Weights of a small transformer language model.
Training: a variant of Muon for these matrices, 380M tokens.
MLP neurons of a small language model. Each row is named by its layer, matrix (up: input weights; down: output weights) and neuron, and shows model dimensions 0-127. Each number is 128 + 32 x the weight over its row's rms, rounded and kept within 0 to 255. Numbers have three digits each.
A block is one neuron, or neurons of one layer that tend to fire together. After each block is what it responds to, as a language model described it from the Wikipedia text at the highest values.

L2.up115:149143140228114147167124127142139130136196135096177106154138131157137071099103122173116151173112095143182082114122161093080170097109123096128098132131135131129122104140077112137146084097070177108093065193151159115148108165107140144164193127096134117176168129164137119199128158164091107114096141053137155136122124165118192131122068116106074139138157103133126130162112064118138133092118
L2.down115:161138167089111142161076158142069125227138095168128145156101150113120157108145106167104132142093140115081185149166137151132085133143146106135187173124118147102091149078117124161176069115072076120153119088099121129129150114081128145157038081125133121134202141131127138092165138106079216111116134103103132124113122176084156152173081117100183137147089085110108090050120127158173146101077
L2.up167:112196109154110156127189138114121172133138152127126151110186137120112130135135152120077138101120087179109127110135141144143190086126159070140112116092115135099140140178072126167116105092082140102126137112118153083093147161130110126163139161141149098163121148134128135148174140108107110056157113110114158150189131146094121152109094140117122132146125153136135178120129157160150164101078
L2.down167:118153162144122102112148138099125066110124134121118166148120134132149105103113128148175128106125080125113135117124126122056151142067125194100151184081097170144120116106139095153107127195143119095069151125097086135136088131186111159179099127065146121160133079152097116161106113139159128101107154124166154116095137167145127102175113144132103137112093127126123063100118158040145052090181
L2.up555:125143091160076113170110123149168116123162143172095131111145112112149157169146109148070152158075148093107172146139107111143099152160142131063111091150100151150093114112124053169165140188150146118125084094173142113107128122112091106135111126128136137106147157196125137151103116113142095070152160112161169101126145142115141124148140122160075068160084111142162099112124109124158102149131
L2.down555:156098078081144116124117147035114111136111149136147132184164134135116121066121184083117143157117101165105145104138058088092106089102084110185112141105126114116122075118105178194137106097155103159162174107113149100123181104134128144145104134118141126096127118104133121078143145122127143153107142177085182101160129155144099124125158080184105130104103096123124149169075136100154122106128
L2.up657:106134121117129113157140145098132153091149085135155117124165130095088103149104141165146167151134177090144117084120168120159120121138074161090139173170158095123151114184121133135144136167115159095117124162125089103150119097130105111099109095112120155110119127147164120167155131148090122112139172106118123155119105147143158130138119122106059137140126123184092088210075161120131085127143
L2.down657:126125126131102148091143160127122137096097117129178095118165142172122137069115100082124126162189055169135191136099130174165167120111124116153139118098201094127102158103142176167135077115109120090126172068109130100125159138136125128138106178139154105147078076173128165095085124093177082157152139127141089103138098088147134094116086039116135107154167091074154113111129155107092146112034
Second piece after word-initial consonant

L3.up86:095168130138120114130103181149122111108107110116153101119118127143065063130126173114108106126088180135150111131133137111085124132105130118112138130166133123172105087133103120138073107128112167113183066126135111193135161133145114135133133055082201137144105065156124086106106077172152132137046064135111175121187110121160163108163118198079136118163137138097157150178142176090129139119164
L3.down86:147159128139126055117112201112152162091086109104133169120161119074103109177172138112164153162194120085145187076118113081116131104069162139101136133075162123116077113149134093095109129083102097160170112198162138102150130148179073071131177111149173081077178075163120159130114146133124120113111135154116160096112149133089126156139110140074097077087138156137133138131160098021116049104185
L3.up160:130101080173163129172111130114149136145086108093129151166157100123124123164107084063156080098134140172154100108158141162102143112086089146114138127161175098069059150117123113178106134153124115095118140095092131120113150136096124133149078163145127127148078119165142155175133147113100153048143133116107178085146172121168122112115109145152056109117124155139205215128121123068132159121148
L3.down160:158105156142099098114106127142091143164101096111092145135196116044139083111076115080146136178113086029165073146121094139142102103123152128092129124064103080112196108121115085058092147135141121164075211114135103146070120154136167173144206126138140137140147146093142122058109132142122134146111109044047104136118132173136124125107178165091186177092172183154093021102120145119115103135111
L3.up243:117139085148144128156104116119151141187067075092107129110151112167136135150039164137086115170102112162100163109128118148124135099120160155190168133126144175165114091062138093140109132183155133129142119111180150178118167143148146104162147120112125084113117109148145127114100090212139107124142115102101130144126174134145118086132131145101132080197148139213096156104111144138041135060110
L3.down243:154119067059058119120146126060157134125148161168091106087119114152161086121140098097167119163149108087173144144176140069120052120127129125125087048118100095070143201131135141084128093076121156156154128137095118133119070101160115129105095135102120136124091115133143095132123178144169084125092149067121148103118063119140087127118096159115158108140163141162152108119104147078132162067124
L3.up337:137094166155143151115146156143139089096127098135136132085128138097115143151172163055189115097114106133167062063130150181114090122165154116103170182149142136093083157101134158112159156091133104172197127128168130180127089179121112104161088096146177115151112108096113097103107162117124077134130118168167171090144119137120173084116175187088080161112139223112079134114107153038159169163092
L3.down337:107131113079141134121131104111126120187148150147103126170186096136148119096117106187053095161105116128137143208111070066085145175108117120138091117133089135115184101178070124126132131118153102138096099113048147153095178124151108117147138222095134080092116137080086158074103136157117183122134144057185144137119121107106110140146127135065148104107091093086119126064133156123103181130117
Early word-internal fragments

L3.up88:108151097143131107122117144113144150079098142107152076097113168121109139095169129145115170153148080156084091157196111121139178086132137140114146126165141088085162165047163067129120081091116136147140142193149134113017146115130148151122153139115172161126129135129074133150137168100137134122123151171132180153132163030137057103121089128103121094140135050120193097132159086159134215159165
L3.down88:107187074094142067143109069140125071106157133120178129098124111152143117098131192126140160147085103159126125117070163154134116132102129065089160059099137174128134150144134168118142098123082163145076122122150147124121083135090120170055158161168120156139122102126067119151126109140103105067128133102106144105101106152198145122116092110105135118184152142126195162163155099089148138154060
L3.up509:176138133117147141149144110124189153139155087107176113114069099111098133036134170083129175136141104151115080133214078091183136078104129081162109107134142121074137125128097123118164103135106145161114090111160135118059119097141146114068099120073176178179147068126107148141125142088190061177124130167145130176159117077124134109115090182055088085158130133161144084094106104122098196182107
L3.down509:057209133162166089126129154131073070070150161082056120100157131103148136152123111097141051086106111132132145100085160138135131099127162098128136138092195094132141150212138095179074154077113131121085133132145122099201095152166165135149174113147137096112146095147149130097113127125092140089137149099115142115085113155181094105154135097144178148110146130104120172185120134130130142065131
L3.up594:129188125129180096115095159120178141096111124066181112082198141178151148154184090130091107116155110164162134088143142152088146108194156100135158158141187201129142130137133081137162148056121111069119118174140183131107126117130184115179140158176168101122139131126179156119142143116101179152102078137148187156132130038110122050143110161114133126132094106157169154117066137171154152138140
L3.down594:090205083181136168082173118109090150095190104135116080146101096136118153054138178063127151142104135097119171083111124158091116140155129136153145101141147139109133077134104142185079126133144094149119177123120037146117164080136152106173083169116143145147118143153152108152133119122096040144119152148138115200130058140175153126140194087150127105122129145129180085083116094110138094112124
L3.up647:152186107178161137132125156121159092097146085095129052117142159174136091097163163119055164152112145172097113078103147103109139120192169130117119140152167125109164171101155126136101082080097159144116132143145137182141152078157193169117108138118163078144134173158141108145117151154092147137119098194182154151116085104141122122195078133105097032201111135129149146147127127075105125132098
L3.down647:110125049130138131155090089081193059111194146125218140069088136092123159146209106118134096041125115153132087165158124161175174129121118123102120071168181125056102152139107156143112122087106145115075067141121106131103109169106127132048211140132086124149139131078177157085145155054107100127120124146156138173125161081102106148116153057108144165157160107066141183144154124130141134141131
Verb-completing inflection pieces

L2.up49:090104075116186182131114171148097133122100139127173102127191126177094128231122116119155143142156042085128170133117073165117157079123106119163088148156134158198132120162160120101106086135113085111145135121118136107118146064117116112185145141122102143066095107082114104174115133107144093116141138136166145131125121109122161118125129150101103109144139082150064188125158173132138152210132
L2.down49:114111105156181111172134118070185096157184136142127138105142121133094123155193133195021152101127111164138092106147069098112181120155087135087113135126156121147077130129155130147153155089137092110104097114178135117141069139068074146070148125144150111047150164145179196090179141067130133144134128128099122147178000151136089125109105158075155093124111142142114157159120132131092089183095
L2.up590:130103175115166124157136103096114121145081106122202151169189112157177165126038094153132095111112149194178120090122128126098149115154122096174130139143123090154178120095131121132116164087175077193120062136114168099096202091171161086137113117108121117108095059120121135161168126125147180176113107117088124111085115072113102078076093133142160166142106127120129084109131122126152103193126
L2.down590:121106203182134139146127175136162154154242095085150093129142132103142121131130140095119118152104142078132130179137120116118121160049046109049128122143104141087139160105140106105129112112124135122106140104151050103109115102063095190093147118179168142125187124121118159097135117112123134088129152078107145120107166110095190154185108134109143117149072122107157137146080132200071119141079
L2.up732:125119149178141141110147076166111173151138092098199091106152155173118150209061163160097087158170093135121097121183159081061147115120131114172137131160165108153109106124054064065174132126125133107173151115118154148141170098152163134139178075163158131142110115130105090109140117180178135120149142109118136159131166109113117112171076120103125121102090195112143127098116112134164179095123
L2.down732:149127117167112132174110125165133104184131120093143152163084131099128123138158138116109129093100142096087136086145063138151122127117115175124148136067111131055171049120107163133174143138194089101101104105163112080118153170068119146120164127162164155087160130135114161127129139139154162129173131161064082093093112104102144171083137188114163102121127090091113135160078134138085109125150
L2.up764:115083125120111171151100099152055148160067132151145116083102058161158149075119078199090157144092101138144114106167130107105163151082143115071092123153101160206108149137208080093069125112070140099133136144160197097084077132122107080131119103087172156099119136082129131172162132098151107123142072134097150167191111144153104138141137131145156102142070137073135147148083107138174106108181
L2.down764:163106143141161153124155160114123114081134125128139110183152095097140124154144186130132125105113192106138168189136080135157119120166148136119138115109177122152118112173077142190102108186178139179133100119137116139162196136086160154126116196177126127108174113135119199144108161190107155128124104131125121202144122131145167114157093128086134106133117118072127126124169179117129110124088
Word-completing fragments, plus "only"

L2.up2:073138148172126067149159141124114135129153141167125149124102154192118102144122091163123119092155090182148129125111179114098135178114097077101128194214135146125115135060103108119153059123157158147147142119158116152147106145129177202177133110086110156128124085154160111108147092118169151137118087126124107140187109130128113201124153082101089084069134136136136131085145160111197164090152
L2.down2:210152140133118144140151147136100103192134121169073182121147159057114138105121139092123060169044151096126155165112114161166118160147165151148109094137120135125072099138088141166115123127079103094121170101139083109064220157130113108107151128089105098183116152138109099121109129087163155117104080132099128154140144138092158101143141162116143121146173113208127125180218096173118155177138
L2.up175:083170160194132122052114108162107122156112144147159114086146175138093144140111133114094106090199086176134163163131146087086184175240128166162141160164123133149139167120108158129075138112150141203143127111177120153204117148125170087148145133081066130169130097103129117146153107101130131097105112104185148170116169069117163159115104141173109112045157153174063151097091109140135173149126
L2.down175:190095123122164139111158141136126152144157148075114166132127088103132085080150086099149151147108224130084099088127053131160110123055112096123180137116147139121129088095126087170141114097119126072149120144114161106111158116136113153105114085136160188098094133107125084120139126138149106133117111194109125073159105086145066080066167090134185149157136133102160163122169153133151050065047
L2.up349:148108150129148118127161128134103105080181134109134109128067139113072120114116094168111198177140108145148166098146124157127152128128134126061144111142131184078184101045092085099180134084130167191177159160165149146102193157089091120168133099137148107130129108111101104155152120076081142099102109128125131134122130136093110147136153174113067089107108179176110104092139158087127119112114
L2.down349:105109069147120153103091174095115146140141203122134133217123103154230117206079139095139094165172142122111085129079174086164105142091102172137117110154117105172115113157086072152158127092152093064149159119114132097130138125137112163089138101147163107150143106130103120120176116134165113126139196131093126145144104161064144171053112134109151108151136079091092124065160141175154143128094
L2.up374:121123097138111122162122125132145181177142151060096068065146122102123091131121145144163118124123113128154133099107101148166136094145126126137129145156155150112038107093137089114097145066095115097121099144137117131115098145128174182140124086136083100094110039072107182125101111082091156111114089099153139165172168050102133124128140119149171126106135117132123131160103138147185175164175
L2.down374:080111146125091136104127067136122084076073151183165157134135159145129152121050170111139117143150117156135151164161144138088134105126102166084183146113104076088136150131125166158129163145111117109146153217062100106113156191138158115177173095110182171170128111166160107046115147220124087120159145132146078155101162187093142103118158178100106109164160105121121182172139100137084128078128
Time-colon separators

L2.up245:127100156111167143143163116130091093121128134064149119101176097128141106116077084127151093156167107113177137171139137153206097080104115104129122153100153143160158166098169142158130142126128176182135148150108146166093100112137158116144107147084169113116139061129109177076157170168120117165128094109094115189139122152177133141126108131144142136199095163199165150136100136121114127161126
L2.down245:170130110149107198146103188164172145140180136160089160136144180091121154178189138125078112133106165166126119117089136166179128150155152104123079145159103117169080149119122129130124081152171118097064083141129151062136128117122107124161179137154143116106113146175205208157150168080107178131115174141127105152157119082065071189084108097078102080134163141116104121115138124160114134133116
L2.up343:159112103136137103137081117116172067113156107096089119169111161124133147120125154122205146116152148119145143117063148133168128056094183161140126041106108143113157137070099039114172139137115136089123158136150090119123179174125125093149098105178176146107137120099115096107127137129135136164180083099083189087131139200125123112078149144116158101159123106182121117112160144106118109132171
L2.down343:142088081147090142173173184123108131169115160111121103161066063175150140144119163150085135172176140152122100119130104125126110160071096119138115126163145080140105157158141120123108098095186128153127140073115122130175120115101106133108117180117099144127120140081115108177112108095146153113076144150148037139140087115150072084184104102083133124111083115135126147178081103189098115099055
L2.up428:112117155112181133125149095203139134073130180107145129120098180191123165130110087100154131136209092143109124138141165178187115083158156127111103139133119200152166126153160158087154180099123136092169092059168129166077150181147143096117109090131208149198133101135097136163205117163089075120051121099144171139243159131142109089144061180124108167173155140188090092106146119109104139164126
L2.down428:073096116156077098144157187081174169149049074163163137102094100138158166106177121106115120194091144131167159142089114129123118145054121159135129162087148039130099115119127093109118092178108114166082123141171111092193154128105163169090205161159097157061099134131086115118091155169184186134152120107133136100123128071126127128078129116171115097119155124106127107173081146145089127152128
L2.up630:136187124174169161081100187118142145152110156142079125108164175158107158148169097088145123190147102169188070121127109116179134144161141099164169102076138150124174162076137112096157157127082120122112150065117114097125150083111101097074110110145119078128182063129159138187137101140131101102183119118109165140122131178129127182132116077137136114164113181152100137043184094167153150123108
L2.down630:146118136103144127161135084157180057074184066128189131104098066143175131117111159149129150107146118116087112126117100088136106162155151144127022102161130112150119057189093103131147137114115136120120117179190177130147125207115138086155084135092142148118143180140133149080098118080138142154129126106162133130115152069146134075120094172104115103057146116163150100162083135072096137109105
Word-completing suffix pieces

L4.up85:086164107133160151126139154086114122118139079120206090049168114137140128140192093080090135111150110181148130138173146133173129086132164123156106097139173092082105228111162077140114095108107197101120088159128134125110148125143206160114121160146119053189157152164086142125125131111115163156101084136177101085131161061162101093098095140079147114146177121121160170134156102129152144120149
L4.down85:174128037093177171130092075068162119152157130059181117100118144157129128121131129089146136153145087111146076160147123160116155099113120128095132138143142158117162131144149149207160117129103195131053139160138122154135109141123127107160084145153144196170134160091111175160109144099098139108160113162148174132101057106133097132178061053132135102085140148066140105114073125120107126158085
Verb-ending completions

L4.up98:076156120135078127121093134106088111091068166139100095187151112045135118094105109111118123180148136146135136148112128179120208137133145159116162151195133126133152132139128176124162061110094149089151122115182098177129115134098088113117103144102095114142116140123104141164111109114096173095117116122085134089134057162115145183113143170126185100083124114151194099144147125153110120111144
L4.down98:120085128184127090171160112162210122163108156103151127141206152122123104179198161083160109162124142079108140157110151103122064145114095126152105091106164119157114157101135076106115185159127122113082113165127129114127158095097173120108157116103168092183166105151070141152133162158105108164117095106159122140070203084090057122117148159142101125076163139165104137121142132054123185101133
Time and subtitle colons

L4.up271:145135147131112081157131111167097094195115126101127061142124101130157099139119098128097122112153077156109075052133150135125143148162176080115135131193164104098089179155124152132178114133085116141144111099126117099113167122147187131100132132170109112120131137089106136094132103099157169103097110136092128069096175116108106127155113160157147142168128140143150199122153159170106088122148
L4.down271:124186158175105199119073084137087088103136131143125136149119112100116106142187149152141044124167096137115117111112097103096135143136095155148201172111081210056097117118139127083160117131083164046084122124171170170148123108117116049172108129095192169059118141050145113144142128145162086115100146121099167159151128177129030122147116166121136125110106128132083101122058099132117114110131
Mid-word fragments

L3.up166:177162086189110141154120147163206123179149099183180128156116112160143120095108162087178111095094146133148175124116180098094135082153131140158130132168067101112170155092115111098149111066114134141132138117180138126118108172154115080180173111166142129135166085095120104120137066125148102099066152099171145130075080126131103116191130123106112123152113093142149081079160176179123108129141
L3.down166:109029173144147143112142111109182114124172139133149149108162162109128085130129110105102173141128160130118092142134091101173097166155125142145074119090124106111124101177171086138097106174103090169126070136141084106144101179063150135161104213197138101032177079151164196138077081128168179181118157106102096100116155122126166153109195164137119096153102100079090111156101073138096130121108
L3.up201:145108172133122119165134120194166096126151160124154131139107175135106085175082149125117149075107083142137117108052112115144105180152115128085094107129114155069142097081130143128163095175170157164182126146132136162089064172087087096159155172152112105093159081089137181153140107095141095120145149104181081140172143101149114136179139159138172116161130164094117102101099153044095131143156
L3.down201:134101127119088150140100119150159181127140120165120071125122163144108061088104159103119193093107185108135106081080133169142155083124101128063121121123107136095165078091146182106129062203137114145137138095125125145166097134128095154155241146161087134082144128134125187169145153140160132152139137132119093123116140113164107102127149105059158123167129176103144103089146147151079105159105
L3.up260:109109175116115161147116092144183130135145111102168113134117161149106166159068146114121149169115141149138150113111118133134135093151077137101080132138090124148178119134134119116142134125129076128155148149238125154057124186149134120143152163207080141076150116125099177109164114127131144143132181074136117101124110168135111154151118168113162126134128083084159056120107091136084113150169
L3.down260:140146065149108134114098146098112170106173147102134114173109150126132059090142070099119164068140122142151125133150075117171112152161141130096115126203128129087096122080143138088167121096141118156092158150110161133146123163181105128171186130157132146133160132092197144128134117120139168176160073165184028132089138122129174097098138127123180123163175137108110115103125136089098134080115
L3.up514:169151168116133155175173142153153132147095133102095097080091177102143121094150101101133149112129164131119101126064165101133116127099151110095179130115104087115123136144150118126163105159097123112083165112157089124085140150185121079176165112137111075080109097083101170034209071127060090149105116114145123152136154175116082138122142151141153126124171160125163120091122198123105179129216
L3.down514:134106135116081153174178109136147117156137092126097144109113138168095117103098093101163124113140107125129089098128170123074098102110132126131122127124050142062136104152173146149169101203133175149120115087080119154091090151133125139154234134170140077057135087146208122116111134111120139187114119131142107121095153140155090116168106165119128133169157133093127122166161156115069138118154
Counts and quantities

L2.up78:154138085092112148123119156139084187124135119120116095157102126183126044132170134134105163133173093099174110120088104134148129175099105142169132126126130130162119093120155154103156175133109085146165153156131175162118101128120167154188079159185145181085057077090143178062106155070143132157147136149173125106159124120116161120190135143171125119126125102111102161115199130098156084160096
L2.down78:123076083153085116151086091127230069097126112164192115114149098200096157118137116059117107127146141140054132121149139150135132112160125166131163164104134107131112155106113161118194090122068158128155122108138161076101121092101108163105106130106156097158157158150106176207114155143132115156124135159117086137055108104159105082078101076110119149152096146130129081108121165098073116099185
L2.up161:159139167107142098174160162134157091153090175133155136142152076174175096059121091129088127107155161109128159129077119111164126164125125171205113112138086181130163137106150128053111137148141149182147117117094074120145132154119134132086114091122155140152152125112119075112145142102112101158117138191147179087125115152152097116102108122172070128057128119130132180081181130179140067152029
L2.down161:128153121146093130096096122107148111115152178111085165095096167131115113157132110137190205156124092108137093093093112170088072139133071102104182169086119063112160182092093156134118126090138068098124110119139159102114129086090124097187150144126154134088122116157185159138143124213112108084139077138178128139117140086062171139106188155111157113165117131125074147183076129126092121129162
L2.up231:153132154083158134132125097146148130228113129141131054118137161079165120130147131152137117114123109124132135189096101125076130147140118093135135150168146145116133117171045096079132086104115133168177081156106114099093112074104167127152108123098125084117123061113176157100105082151142110080128118170113118135071184199175150186171161056160151137124077106157144147148130177143085112114142
L2.down231:143128126205133147089026152176097084119169062141134153149136081148095158107113103158134195161119158107120126089137146170138081109133117149066099141088163125135172131147140096107152055076094129102121097171119175141190131176167115149123167159186166104110124141125170118111143188104148159211166093108199122122083113079124059142086128138085171083108135143184161162116151112140193174159133
L2.up319:086150122138172163152088155163145141159065159122142113106144168096139206103134131049176116151167117098118135144111121103103126163125116105090140130147141102100126184094133122171154064140136118063143108141099044102093107181095131091110103075153157110145143097109131097142181179137123160162107172126130171088108124171115086149156159135150061149085099124118148099129156145103117139177120
L2.down319:106128166125143159123149120102096104136171089163109104189103137124149024101084163158126100099058149181160109179122102150159139174134170131077134154151023155172124051146163130124127079130183115134127110117150180150098139120111123106163154131135106146128077117158127157083090163118139106125118082165119133177103153109073109150138103132088180116125176110147031139075142111115104111139084
Mid-word continuation pieces

L4.up452:162159106166149101132105142140207089146076090176089122134160150169104183123084130154122120176127077113123111116082114095148131153126125116103096119172137135220129103160120129105096150125144060139150133128144173074125135191096083140142140155177117184102169086144093189155100091134144092224159111126171148146127093151131099139098172177103125111134119144108092095116126125145099145128228
L4.down452:091092159121130148165157092087129120089125142122141117086109160121156113083109122159188142094070190155143170130111197158134098075161094156123110144103120172090147143141116119049184098145149149144171132138117144117136093147192232121162134165142079123122113111134115141137137124126121139150151164092092078173127191162115129114133100087103100059110127103122110144081066166112123117129078
Number and quantifier word endings

L3.up80:048146074141144166184131158078114152139111202087115178144162110106142073121163098159097151097128129163151156200088084185136142141139074101159109178130143091101108113135188067147118118159111135173090101102209168132162097176092135097089150090122098157115133132128113185163139116162088136114109197166123109201099107149154149162171111195095165076202156126105155159131143142160172174135114
L3.down80:118076130138133097122158127133136163119169089136144107109087161111167149195047084138112074131141150176086159116106206107115136099205193122077131173122130096144160165075122118119124136156151173128119090149106105081114157139104124140141101161122162152091128142183142088108101100161125077163153103130148169069118183092128157084121090083100116159132170145143118114127141192143103068119126
L3.up138:075119088151101094120124186111142142148144079119149149147103107174114103139155068151092153150174154148110113137119137126121170173135114112166145119104145189214116167160187101128101080079141162171105032170142155145131104099154099121152162065163140107187120109077121121127118133071122130097146138102146114135099140101131138110062115172054139125148108087110091188148161130099154121105115
L3.down138:119117114158146139175072120151056102137126082173144095102162088114108147119144104154139170146114109109152127097111175114111131132099152101080132136182160080176162137103153110099130162167115122120095130076167083124139178145075160103104110165084118129140173156143086116156144167184191056155154159139090084133146126133149113075109158143080161163108116126207165172130142134072169132126123
L3.up157:096042120156171127143122070170135121141161122100139149065183134138135134118112130176122163150133142178084137129072122103122117100151133109172167171085130121148120145109149148090167058100093133117088098124172141070169139133189150181130123136132118145125134100139154161170123125189116077122111105143175194125113156183138100109121158170140105167125156133161167156079141216175168174113149
L3.down157:071167183126151152098119195143183137075141100133083136113080137142108135129147136068163148169143106201083085141187148147090172124081065153113111106144113112123112082102092110156131129114114139065089086145134154152105096122112085122111117164041145119197104193125076062122133093106157120141190147124127155218127072090092109131140103112162132128119051159154122123113135077135133145166095
L3.up167:126133126127138131109157175108155113107115125127121123061136143129126097160142118145094122102097182139145122157132137114090206096111147124137138148157182106219064164111166117120168142101082083106066118173147138145180068168150142158108105112136156061067113106159102159129135087143137077113111128117124162155117132127139127097121114144105131169083083174127108102110192106138170136112122
L3.down167:103135136102150145102099066049125114105126150125121117109160096173079137145147134171095101109122108160099096123168163126153059173246088109067105063129141132114130139100126125101085113071159108108088054202110094158165090159146151167048152099167152111115099203144129127065095175087064118109168175165137128155114123118157130120152144098160168149129082069132149093152094155128158089125068
Word-piece after initial letter

L4.up342:127178070139174110163099151199127129095131098133157178029122094138113139131133119123122125166107093110129144104098124117160117136109111121120116140155117140163101141124090151118109060143123125117091091117091090141132196090111098144136064109162179143094152134095114188104128126140148111097152151128130164090151167148177138193123145112177109147171110145118146101137063112113133128163135
L4.down342:123091170180039103162101170154053202098094120098095157109154118122128163166139116097112143049137193103155133109134157158111079140190158078113176101020128100116125127151108127139118151178198115168088149163124115124099152165114174139134153138124141147142148115153155059098116115092103141125163106099079115105188150175152114134111134137137105158143111081135176151135115188154175071159063
Second word-piece